Weights of a small transformer language model.
Architecture: LayerNorm before each block, rotary positions, biases, untied embeddings.
MLP neurons of a small language model. Each row is named by its layer, matrix (up: input weights) and neuron, and shows model dimensions 80-175. Each number is 128 + 24 x the weight over its row's rms, rounded and kept within 0 to 255. Numbers have three digits each.
After each neuron's rows, "fires after" lists the tokens most often just before its 100 highest values on Wikipedia text that the model never trained on.

L4.up590:114123098127124089135114129137145098152130162120117145142167104090087196108137092160132086104095126139148137118148108157124118146142120148128170138141153139107147100070156122097146118133175097136150127127125119110125137092105122118115124152164125123130187079143127138137117130113118119173
fires after: "m", "g", "d", "o", "b"

L2.up640:125145105115108164124151117131132106157147170108142114096124109121129091131155141105149133142141174156141119163109115061114123134196106136169109135136123119101103134163132116175104127132094162137156123098130129150106156085088147131122099121150109121101156071132121134143110118109141113110
fires after: "\n"

L3.up458:136114134132122134138098082146085126167106114137111127120127125139145082147100167171108143133141128105111132097159122119104124127135071093118129130131127140076177132143136121118119126103156105120139162152143166131112084133116084119079142146163139129127121084093137115112186136127143155120
fires after: "s", "i", "e", "o", "y", " "

L3.up618:102055135099176143104178117140136117092131098123129120155124117119108079141133165172118095120110110155137098126131156126153163148126105150142113111105114120129150102117093136130119108145145101131126133114133124196071126109153101134151126121134141097140123129110119183096152112135179120146
fires after: "t", "i", ")", "e", ";", "m"

L4.up296:116124136103123153152091118118145126126121149100114140143162121115077137127132148169170133102105145093102153138140112161128185148138141138128142145127167115138159084163168104155114115110138141088111135184139165137132118126115167150149116126101164139126128110103148146092143123119141081073
fires after: "r", "g", "s", "p", "t"

L4.up120:116097120118155097094158121140131112133110128153125157125126152154118110149121149144147107113078123139161108142173144131129124157140128152117182151158126083154094118180091157086163118122175086176140115142122127120125112071101109046111133141123129162133142082123133142156097142154130115139
fires after: "t", "d", "z", "b", "k", "S"

L4.up531:114132114129154168138094065157108122150119125090088076161158136174108141144100160115098165101114174144136128158108111112128122145152101135098115091154091115127138106116128132130149134124126073131147136122122123169115142114124138113126145169129137093144108099130168081132169129153126139113
fires after: "i", "u", "r"

L6.up82:139061111122126145118098092130149166120156137137065105143113130117166111102110111130141135150177131138158118165115123124088166103128091135094153108133112109104091138115151117102148113130141158090094109160127135121109161129103109084127141150142131164113120116096161110141123097141119083177
fires after: "1", "2", "o", "9", "8"

L8.up13:172121100134094121133124105113113153118099104099142135139150139114089097169132137134151112091123144134136115127119095145153146114118117110109137096154096131126139110158103127094101123188133132081124125154190126140073120157114135139147128118123126084107130129151116095085154106133154143111
fires after: "b", "e", "d", "p", "t", "m"

L4.up629:137127108133071085123107143160117199132146146131103137159121086140141113100110108119139117109127144088150162122137154138162106143166129104108129094161115157146133165093143161105153142154126131147115127094127108116100144101146099172112149126172110088097118136131114119160101152121127145082
fires after: "c", "a", "h", "e"

L3.up217:113147145136123098124096175147112077178115099140120165142100097126149091070183146129149121153143101165115157168113152102117126140126133176132150128148154119125095126125165114110121116155107137118115061108134110094162143090116076102112104139146107115121136099103130174141115102135134130135
fires after: "-", "|"

L8.up366:124145115162181143141209165164122154150113121096116090098142089153173148140154090148113133127066129141147140144154139139152139122105169066137122138111130088141129116144118083140136145129091078130056131141104145139108122107175152140109101118127163116125129139144156116120167111122141123157
fires after: "r", "l", "p", "n"

L4.up480:106133086143111156175125116124130100145131138138140122144119149138119117126157097154089157124106131136142137083107119068163099095158096146141157101137128077161098104153089088116142111125153169130143099123116102136135074154090076104126110120136099141154138108153160099120133101155121166138
fires after: "s", "c", "i", "u", "d"

L6.up89:177142116101107076133129117154119108095145141099143127146085123135105135105132147120186128104147128122136139147143127180115157172138102143093150136159140131148127155086150168109079124123154129083101137138100074116108096099155159133111102177127123134111173173131133129132142125163121137130
fires after: "u", "o", "p", "s", "a", "i"

L6.up244:159124084111134100150112161135129146155128133129080113141111114124159139152066108145120070109127110088117122131119093122134104135158114154084067150158107109123126137125107141137095130169102146103139144137132098145173156098160128134102155140111141167093145111121144131123165152100127154160
fires after: "e", "t", "h", "r"

L8.up308:178149119095172116136055111092151148147100122114089140162190142145159104181128173090088094114129143158145114154180152102114145125117111102139135144128094126123171111094102142116124099121142104135154167108099141093128147130096155128168133119141122124149065117100097133126147112139116122108
fires after: "a", "u", "t", "e", "o"

L4.up525:107138119156108146092126099134117170108147141150096130127117137111132147141120141149145130170152098134171088138144103143147132160165115108118098159108126142108147093098093122115095086110143097102174138107108097158160139136102104108114188118129173148128112140169113140135126118100141113156
fires after: "r", "l", "e", "2", "3", "a"

L3.up339:112121147126164125109129119151132112118104121123191128119123193119130116131076160134147086110139126085146110121100136111116143161146089110163107141098178128108084135086146107112148112117150098111099118149150116125102098094127119153108179078138103151163097094135064132145121106132107102156
fires after: "h", "F", "r", "m"

L2.up670:175108126125106152175128156104081141109082146113162145103144098138119151169084082084143162117123112149138125163115109122161136105110116145132112153068096138097125129135093086134162131106145096143133097103130097167077144154152128106157127168127137147112146147135165137116143176151138097096
fires after: "\n", "y", "o", "Y", "v", "e"

L8.up686:164108097115153140108133111137118103099133122111091118110135102122147157159127123153130107121123119147169149157123150175115173154112115140111123106124117188136124121120083112127151124127137136113095151106120160124043116124152096117160105114094100148113082148098153136135093109142137136126
fires after: "n", "a", "o", "l", "u", "9"

L8.up565:140115116129138140108115116092134137113127097153139131116146131125125106113159134161113107124176114134130105142133132112136122147185125124117121160123135081129141121133144102144117093091084172096109115160111114148129131134126167104159115122094099185105136123133137097158082134129157116119
fires after: "o", "c", "g", "p", "a", "i"

L8.up503:118114122158140131170169105145109084112105110140097102142163126132166115139090123119100160111141161130122129096164131138097114090122111156190126104136094088137154163139139174099099156118131109127173130111119150170135148132119112138142099101120152128138137124093124102150123153155138150134
fires after: "i", "e", "w", "u", "o", "a"

L6.up355:103143090178143111144149124135081081111142132148162129183121174131145148146178148120170145171123100119130100125143136126148135150079110111110119138116115118115142129108087119172115140104111145104169116077149158159139140144099132145149089106120134123126123116087149089121129115111147144147
fires after: "a", "A", "h", "e"

L4.up277:155095108119176137153091144145088129123145147147144116118128138144147137147158127166141103150134119129131092138188147098171169138139142144123123154135103097099122114111117136133116129161163117140159145156121106133119072089129077136100179165149168138130136119092179154155176142122125148135
fires after: "r", "t", "h", "l", "w"

L4.up645:083160102122061133150128128111095126132142128124101095139154140096147135128144106131156175168114103177092168112148123110157132145136139129083126103183130131151151123121122133158135119135133118103140141121136102202115177151094082103132134166093151131117170124100116138133119167125105119135
fires after: "r", "c", "p", "i", "t"

L2.up536:103165141153150158093127155112148160122125167137062112152078171135114163097123102131104174141125161152133111140142103144136122159164123124114150145121086137131164120116171146102164100160142116148110186147137116154094109133131116119141172096136168142099133111149143117110150136126139134153
fires after: "r", "a", "u", "v", ")", "Y"

L4.up239:152147138079135159108120136113157103163102129104175113128151128130139121130136172093117146130151134161117107149077112137097135101139154107104119097134106141149142109131097149143130122108144063107120149102135124108116140131155127162177126163129139163146147146107125087137158141091111135120
fires after: "a", "e"

L2.up524:088135165145085136097081102084140120098142136164104139128097191130124166115148150150141138157116168163125124130137141146133126125114168126157151141151150116107151116132141120125142088149081101097132138152118131137089142116146128167118113124144138129158107132113121202104132141140150142087
fires after: "r", "c", "e", "O", "\n", "n"

L4.up331:128153126149112141147142102113113149178113115124105100161134163167153144110130120105159163120145164133132146108151115186097122118096150147187134107136161152114125134143147097145104145115163140138130094130127131128101135135113122130140119171112115124073115149122145105178160102129112100159
fires after: "a", "t", "c"

L6.up707:146164099155120180144089115119147127129182133130117098191161143161125127131138112160121163118119128163153168127151098144132139091150092107148135123130089119099126114138132158101139145139090122097109133145135141129089118077096122121116096105133105139123164092132134145172149123182107130101
fires after: "o", "l", "m", "r", "i", " "

L2.up635:150112110123110116140157124156098125139136105161097146100086137192166107087075173100127186144082113127134147163140111094119097167138123169087166102141112141142117114118139117131131125131097111111114111108095105137128095109141108161123130164168067124112123100140118142155091145128116113094
fires after: ".", ";", ":", "=", "\n"

L6.up619:146143110095190135122104106120138100141140121138161100101141110096118125105116134135098139128133107156118123102124157077172080103134113118101121151142185145092121157145121117136140128174135105122108156183099165133111117116092105137098147096150112120176127136162129131117167159119124107114
fires after: "l", "L", "r", "b", "e"

L8.up171:146118086113104125116099150139137121141127123109095132121085123114123121106103130137113141129154116118111143134151137140111099128152124113114113121139120098093148153154107159151132109158129154039135126142134131160131118101157181127110106107187112144187147133093082099140134143150125159136
fires after: "e", "a", "r", "l", "t", "n"

L6.up15:103152130066093134141082154134115126147167120139130098190154150125133152138132119148149118115137090156162125109138148139143172089126141171092123101137104148118080136132093117104104171115066065105104143140135119131101146158148159136145111103121115161146132116084159115134159122166131112116
fires after: "a", "r", "i", "u"

L8.up471:111101109177126085111142119139139145127131142145141132201085089114094121101112157125220130130100140121134152153096102130142116108120130100125126084171103140113109150092131098173154115191154107116120158127131086144144112136141108126107133127131075120102145122121140136139132071136113140118
fires after: "e", "a", "o"

L6.up128:103149150124081109113133118155144119124114129146114137126133149131152040127181117156149127118091146120138151112152168153131125122124137149115115108100100141099141145097107093137128134093134120132135139160076141159081168118089094136148112159148183118169140133130123135123118140145129142111
fires after: "t", "o", "e", "m", "l", "r"

L6.up582:122128156105085151129121107107130117139145132176112141149131157152112105129136119169184119102135108105133110095143141164099168102127102115102144148107118102133126112168120091086159125149091164088151134172163116142094142082127142126128119109100103101113127139140120151116178188187117077119
fires after: "s", "o", "e", "t", "c"

L6.up678:125133134108103167097129102164108126100078078116154134155142096118128139114123142151116149085114151109141117144128128080128165164155135124110136114166142103095083142164133184118126101122126112100172139092136155129163112151146144135141110141107106186133156109120096161120130173135122174111
fires after: "i", "u", "o", "r", "a"

L4.up499:117142124136100134109099117132154153121170102101144176127131162118153129105128111182109090109122113134160134117151100145112134106143138135116129109150148123138098134107128092151116115153124116127100080106113136143110095141105093091162125124133121162119156130123100130083132095150097157155
fires after: "u", "b", "k", "c"

L2.up104:119104150143128144142115178139131152157131128114122184111101119156144104126148156139136118142132140113155153140138114113149095156114123123115123128124143141110095080168137115134115142128114095114128078070094140116108164135160108135098106127116090112149088103139130123099144145162141083128
fires after: "\n", "|", "-"

L8.up519:095137124109122133133143150084145132132104146137115147141097163097077120094163168144144127169131151068137106140106126158145126140101171125190101120126120075108126118144129122158143178145137153155110126119111136149115136148172107131133107153141158094148114141087152114141110142132138082107
fires after: "a", "s", "f", "n"

L4.up302:159141137111101160177127148143091125120138134139115159123114098096130115119144112134131152137120134147120179140139108153118137130100149091153192103124123147089108129109129112087178126149126142096109137130072074102139080156119123126084142111121164113130074179109160104085155131124149134130
fires after: "i", "r", "e", " ", "u", "m"

L3.up345:134121078112080154141133125092135095165142135142132118150104108143111152124086172129145120147124104111123123112132121078110148136145146148134117132140097141102123118180170173077164148121117125113063109138097114192112090123117120098132163133112093136087158130118142154101146133149148112166
fires after: "e", "u", "O", "E", "R", "a"

L3.up79:170176143123118130138110139126131153133101169140103183131146133120120135135122131106122113122080138163164126161106115153071170141119074127127095138102106119142127152118131131137134123101143134087114153116175146140090094095149113082105128140129124138122109104123146169131177159150119100110
fires after: "u", "e", "o", "b"

L8.up166:149142091156103131170134116137095154097125118100150134170143141110123143144113150134123118136100116118102173115176144089137151199155130129056138079148110143149146155152134199093127155146131177144120106124104128141141097128110122133141142140110141142125164148132148117134150120116136159137
fires after: "m", "u", "a", "i", "b", "M"

L3.up402:122178117172126115109137139125138132155132152120146138123099124108136137083102141099168127123145115123129134139119129138140131157190117115121158118148162130147083129088175153115137147175093124135114139119133109122131149097138109157143174076125115162139099118159107151131127165129146130099
fires after: "r", "F", "f", "l", "h", "R"

L3.up39:169105131163132127155114119147115142110141123158104171151077107152164091143119116140144114139116161140139134077179195146127124131138111132144126122119120072100156143126134090121107163101139088102182128106111170136127147109152110150106097116141140166138153117118103161135115130114168131133
fires after: "a", "o", "e", " ", "'"

L3.up19:135153149168141139140156108115104144102103131163154142116174134143134137167137129125147114105115126146126156102085127151191084148151113131141131104187113147096172149094096110117135105105107141126121123156129151111106149143122136114117149131132141092163109137123109093105084135156140141173
fires after: "r", "i", "m", "I", "1"

L2.up172:134078129147100132143128128132101105086131123124121082125124160093144112111118175167103121124126124117135133105087171159111167144138100119134165164154124132107105149138105113139161118116154150141123125139145155143108112151137138135173139079204144138122139138151107107130119121124160150110
fires after: "\n", ")", "'", " ", "r", "s"

L2.up650:101160119150078101157152107152138122152183130175127100115088098118109129163168108143130103129122133120151157136082137109100155164119167144129126150104133093100111092173101133142129087084116116141135138184112148153124088117139121142092106125112127105156076123130121128153139082154133098125
fires after: "f", "J", "j", "o", "l", "F"

L2.up646:112107135147175111147141161139121131138120141131061122155091097121144097141124084096132136128113183151112147138138161127127098089133157127094145105136163091131137145105133132143170132113130148108105126158112138137113142122181115145119168085123159129082183118105129156159112165117128123117
fires after: ".", "a", "\n"

L8.up263:100131115117112141126102117152127094136079110116098129113121130143130101104141117126133122104170116105123136164111153143156126136114096132111185143158172108115069139131088077175096112107136104129085146095124151151130154091162087117072143116118173125121121126148121107107125128136111180121
fires after: "i", "n", "a", "e", "t", "v"

L3.up423:105093151162108123135161144078162118146134162162122148139078101107186089130107150114169145114132130128121131116162087088113164128145150115130118082168130103192156143090145100103124117128139125119142133175163124138106130162130117130105115146131094097085153129117087132103056094124143102106
fires after: "o", "e"

L4.up90:147125110161134108146142091141134136099154108152084140123104132135168097170117131140113131153150165130144142141099135131136103100135101141106103181103121172158151109101139102102148156111105133082105114112082115181141136153123133102151131130116170131119064113081133117144125093110172120142
fires after: "n", "a", "2", "e", "1", "."

L4.up456:123175121133167167136130120125103127145108162127069137138153092122123110115118125181127177117105135176153139106117130170101157092127105095154146104143112124090124114133137129103152127132103133114128081158118123101103121136132149103174100110139152140103108164141108114102158131092105115105
fires after: "0", "c", "e", "9", "l", "r"

L4.up214:118140094155133153127111135149130068170120130114093081127103155144127082120147114119133143082151130131140135128085113165122136132160065100116123133153172123120156127136128151120176127134148128114170122103120121136115116121154129129140102106099092116151142109139172065104150145183122131135
fires after: "i", "c", "a", " ", "u"

L3.up134:126121138081178158127165134081142148108113088158092170167146134130112125149161125051146124140139108140136125114148130125102165165149138115146127133107107136117125108098142132116175105146139094088154125093147104115097118096118135093126157183103081163169091113121107153128142112100124115125
fires after: "o", "u", " ", "A"

L3.up704:154144117168120145154154186130122131167064113118121150104149134158118138174173097096137138154116162112157160138131123145125176128126112111161121169119113084109090100149116159078130134116119110097101113156112139091111125133150100143127101101168127159151061105117146121120165116155079143139
fires after: "u", "l", "s"

L4.up612:143160147114109133124167096117102143097117131107148110102132144144166078134110135151150139138129087119160138110123142086134117158118137131126106151078151139129159124125139128165089123097140130122166101119105124163126147141055106112162144129103137144168155151128111104086176133061117089145
fires after: "i", "l", "r", "c", "p", "u"

L6.up482:120131121140085150178171153149100107145100081119136104118136130139104135096130083126167116148114121132155092138120154120140125131139122071137136125121127119124112135142113139125095106127120116144154147123106131149152114151121132125104114151151110147130118093141160089087147097146133152083
fires after: "a", "u", "c", "b", "g", "i"

L8.up224:129100117125139138130166148140102153115160096130166129162098142107136115161094128178110113124109065172139130146148086125113196118132141113134134133120161178124150125127130113119095135167127132135123146073128180115112135161139124165163119152155143088115138125132153143132174168103182131130
fires after: "u", "e", "A", "g", "i", "o"

L4.up437:126139087138138161110129162151105118126142152108105162110110103104146121075121114147147137148118142162173138116096154162120074181155147098145121111132161116106146103129120143133102134125113081129137128121131066148116153127123102133139129102111155160150117111126143132153166130102160089145
fires after: "t", "l", "d", "r"

L3.up710:137094169103126151129128141183141149134102144100114128150130157120152124127121154157124132076162079150145144154109120128128125184126125124141152117090155120127123110117124079117132127097095105134122127129149170192093127134149090102125101156150153118097113127131118144104114139139085131103
fires after: "i", "n", "J", "j", "a", "s"

L4.up450:124156122097114117127114093099143091110156124126123134134121158143094152121139124090182116137106091132119105126153137149159110111153122105155120117148156144139213162137127163103137149116162169118168129124079123137123162153101150093103112121117161127131136135125130141126144157124100122127
fires after: "t", "r", "d", "h"

L6.up258:144153110074118130150124084111134121119152124140162108132150121148121112126162142146157148109136105165167098159155125083154126114142177114109104135132118140103116105182117129136109128124126162165169111158128122121110120061085141121083134149141153138129150135141111151145104140143102116105
fires after: "i", "o", "f", "u", "/", "r"

L4.up160:150154163119155128131121119105106124148117121143145105111145117159121097102127127125137119125136111123121119112123084120162111126144132133117169140103080145093140117109112138078162128153107150107116110175097129113124103138046090142081108115161128140154132121131119099091118136133168167151
fires after: "r", "m", "a", "e", "k", "u"

L2.up338:126201138158165130090145144125159136162137118122120110148099139124141147107155098126119151139136088135141124184105112141134165124133092149123137117129109097111111153051157113114147112143106083113151117165113147120137120171063119118159138098131135118140140142163171100157101082134123135150
fires after: ")", "a", ";", "1"

L8.up247:136129109165122113152151141140129130108112133113089146146093150105167149122133099147160133113099183153135141153136149131089062109130156097109114134130151130092194119157149108109100141086140098163136122126130150115111131152126110107126125124136113114077110085150087145104114100073155097154
fires after: "a", "t", "o", "l", "e"

L6.up741:129118141121095139118134152111094166101097108133098150104138158165170125154119131136124157134105092104122082112083154142116151117156135126117167135127118150124124090160160115125120181148139114130120181116124104107102105116124100106123152117087149113112115142138181122113156158140139135124
fires after: "a", "A", "l", "r", "p"

L6.up373:129093128137143128096112148105142116160132136154083150147108058176095129084129110138123158144111150068169126142107130080128138117122103115163113119144146143137143119095122135165144139161147103080145121139152092128115127134170121137081150123115121088102113117094161117105150125138133065139
fires after: "e", "t", "d", "l", "n"

L4.up9:159099105120137129114141123101131086105088136130129143127136109144112095133115193095116147069161094132142158134104108125124143142119099178141125100134159110149137137146124079112112148120139093121124135159107150211174156115162085125107153146120145105161127119122157113116144136124128121082
fires after: "i", "u"

L2.up719:159116115197115160133133116133133123137126100111114073136079103115155142159092097108122117133127115146120148106088129108122201145121168111167151128102121138119091146126100132121141108137112116148108140114132148106115139124121142115145113085157126166089119121133124126141123097096120174129
fires after: "\n", "T", "'", "4", "5", "x"

L4.up588:106076093093151126113129120137119182123126141101147125121133124140149117130111143142123106146096177126157118090142136176112130155163097154122100111115103112122118137109167125156135137110121089082127127147106124113128162116136131160132076117075125109109150108125108090120089127125166117106
fires after: "c", "s", "e", "o", "v"

L4.up166:115107175127133129125147128112114118101118167095135151151114133130103141099099102077171098123118126182124147135136118106122112104121145108144189106157096130120129168113101092140144099146165117161105164121107073142100112084105143133158161128129113130129132129105136123099139120117121147136
fires after: "l", "o", "/", "b", "J"

L3.up525:095124131116138127099166112149112142118116117156135132120187103089123077133152100088103110112108136138105128148142152102129127120121140134143120160128142088069137139166121078166116103146134155153136142143133140171088158115095146141146114091131132127089129092140122131155148117064167108137
fires after: "\n", "m", ")"

L4.up71:148082100096147146130127122156077080152128165068121130169113090113127122092103140125143103128098142143145166111141131151152129166151092115098149114113140148105125146106105125108124137113112126192107108161137132120142107130133102136173137167124169141170096138114102115107153147123168159156
fires after: "p", "h", "a", "M", "r", "m"

L2.up434:148117162077096157136148147094151088114136147117115154151172125128136130155111121132128143130102148143138098140154114146153107128125133112085125166127133146089141085171092113109134153095107151153187157148152152128108161124150095137157126106103148148157078083089132109130169128128118144141
fires after: "n", "a", "o", "e", "1"

L6.up656:121113136118137166085106127100127132132150131067135126122139108148102121134135150161121154167102083139133111147101111141146115160155138109129123109110123122160101155118144123130100102118145102099105109104134117121133105119109128094095190128145190172165157104126147167129167135114113151147
fires after: "t", "l", "d", "r", "e", "s"

L6.up133:110128148083112100149137122089130148118079134114122123104118142150163108134148137182141146177074103078153123134141162122166169197130118085129097141144115103133118096156130120203134124149136132117085157124139153160122104131163136070109153106118166108161121105150145144134132128109126146130
fires after: "a", "r", "s", "l"

L3.up206:119154119124178148126111152132118111130152108191147130086075119143127122175093100113094151100120117138117080127136119126116151127150082148156087161088153140107116154138144131116096135203153094109147131106117100149119139099138142152102123168143078136120107136151095129113138126100130164149
fires after: "u", "i", "U", "c"

L2.up468:163118120122181148117132166154160137110109144113159132133093142155129147116157094090113177099112139139109145168113131141162114136084111121110101142099152129123121134193095116110126132128126134147191082111097127098125161147100119150119158110109115116179126106113117131148102119148162140139
fires after: "\n", "/", "o", "p", "r", ":"

L4.up593:148145162146161130127171156091104107131148098116119107101117103118133140153111103114097136125112094134117153148144135120145143147147097154160119164129140110140132097080113135124079139155100123103128122111102088171149134106127164141171094106116167092109096120133134150102166183121108120144
fires after: "a", "u", "i", "l"

L6.up617:082161094115141118156120125143117127131148124139155096134171141109140114129112111163124137160147138132114088128109165124120176113121119157120146086097072128135128115082114116120120134112116115098142091096090133162149154146130130138122137114106113152135119105104156166079119094135125126130
fires after: "i", "e", "r", "s"

L8.up391:106140125144104125099155138142116145147088091135103150179154118127109111109173095148194103141133142101104117083143102155117114087145149094105115114127114130119146083108163123101131161106107126129133134167147130103137112166157088148165134100147159125105116135150162163070152145135112139084
fires after: "l", "b", "v", "w", "o", "t"

L3.up392:142140112139106102145128146159123145108150134133097126108100145076154120122137167091149108141168143124169114109188114133124099116126108161133134130134159115107138130094148116100145198156099110127110114121083132105117082115135119157104125088140145157111144113144113142148163137152168094091
fires after: "r", "D", "i", "R", "d", "2"

L8.up511:097133119145186131115106129139132091104157122159131115145129126079180124096169118165121146127182132111099137124192175153171115097117092158104114098146115091106151153100100088121110122103109149130135078170151126143140137149137169141117120104139107151141095113074120092125119128128138119113
fires after: "o", "s", "e", "l", "a", "r"

L4.up87:112127142156132071102135107095140132150142153161117114156136141095141109203133134141105093120114129107101148115182104099154094192098123138133185116120134099151134111143122120115138130111144125107152146154120129097107126136127127089118096173126129123091128130129173139128107174098104099137
fires after: "r", "c", "d", "h", "b"

L3.up721:127121092129123146124077159149135124133129117117147136158139194088086131132119123123117120141117165120112157075119097151182120130135146150104163083133127109160143099149141099141113136121126180054094146123134123143109119156098093109109150127131123176124125113067099161141136138119114110114
fires after: "a", "c", "e", "u", "s"

L2.up701:124103099107180127111096168108139119142106159086094090120075121121113113141110163121141140130129091156111154148140128141119122091145174127084171134152163149136101152162131138094110084111151107159119155135129154136129167135146134123113168088143163153141144098164191129122111111143119132150
fires after: "h", "g", "a", "j", "F", "T"

L2.up200:130106176170155131098131122156122125133162126155111161166085110127158133150121160089195107123094144160128149126132120129139113107123110143144125081131144138115126115123118116137133120137148137123102117163094099127152161132058109131162074176127118140123152105165167143109110152134116117106
fires after: "o", "l", "r", "u"

L8.up641:113116087102159118133125141162084123090133149112076100119137148078120152137150159119099141107128114140143157141126125118142115067089127112155133119149153097127154138124126124147114113135113095119133135144132098212137143143116099116111117144113138111168113105144106170110150113114138133117
fires after: "i", "r", "l", "n", "u", "s"

L8.up183:093139153118160087130117121076106114120097174134120144104114145087175125119145111152131118177123151143135117149117151102106152120089176115152115174144116142115176098127107163162138135102123147178125108159117080122103147144189146118125141128125125138138109079097149118132148134093125127148
fires after: "t", "l", "s", "a"

L2.up157:162129150113124133103138141158124135129088189118107100088114157150110105125133127125142145157119128148122137158110072121127119127168082137165108155151117097093108139148153068179097122134063102149171110116109156162123135102082146119134142115147099109145135109138125116167113102130098130116
fires after: ")", "\n", ";", "."

L2.up352:091118116116203094133113128144133094143136103099103096168113108086169108114153104082168107149132137145144154130130159147125126129121156125120107085129126122133119154081132123121127105135141113185140160170129117144119152149155075155120150109122166120114182145135173127162132123130104115118
fires after: ")", "n", "a"

L8.up765:148101111130150149141154175132122152152133162127147157101107121140122151169145077087152087199143126122150145128118122115105116130096130103140124166161135115125097117186085128166115114094101097155158145149135166106108135128099102121109195140132127157136099111111126076118134100140118117115
fires after: "l", "n", "u", "p", "d", "j"

L6.up281:127119125125124123144119133123115127156114147175178067122070156116145150087098127066124116123162114169148154108153069132154151117136147127120124132159118113134136164135159177114125103177089145138139100121120120103131145113157103126144098133140144130159094146117141150105101153143100117099
fires after: "i", "u", "r", "l"

L3.up280:133136152134129146172142139108134109114113151141153107146173118146141121157126129106168156120154122174139144117148105143120121095105108107128123088125134174149174106126111118128133121102137113113139115133144130114081136133179129129160151122090127146087084146094174142142122137106131125103
fires after: "a", "1", "o"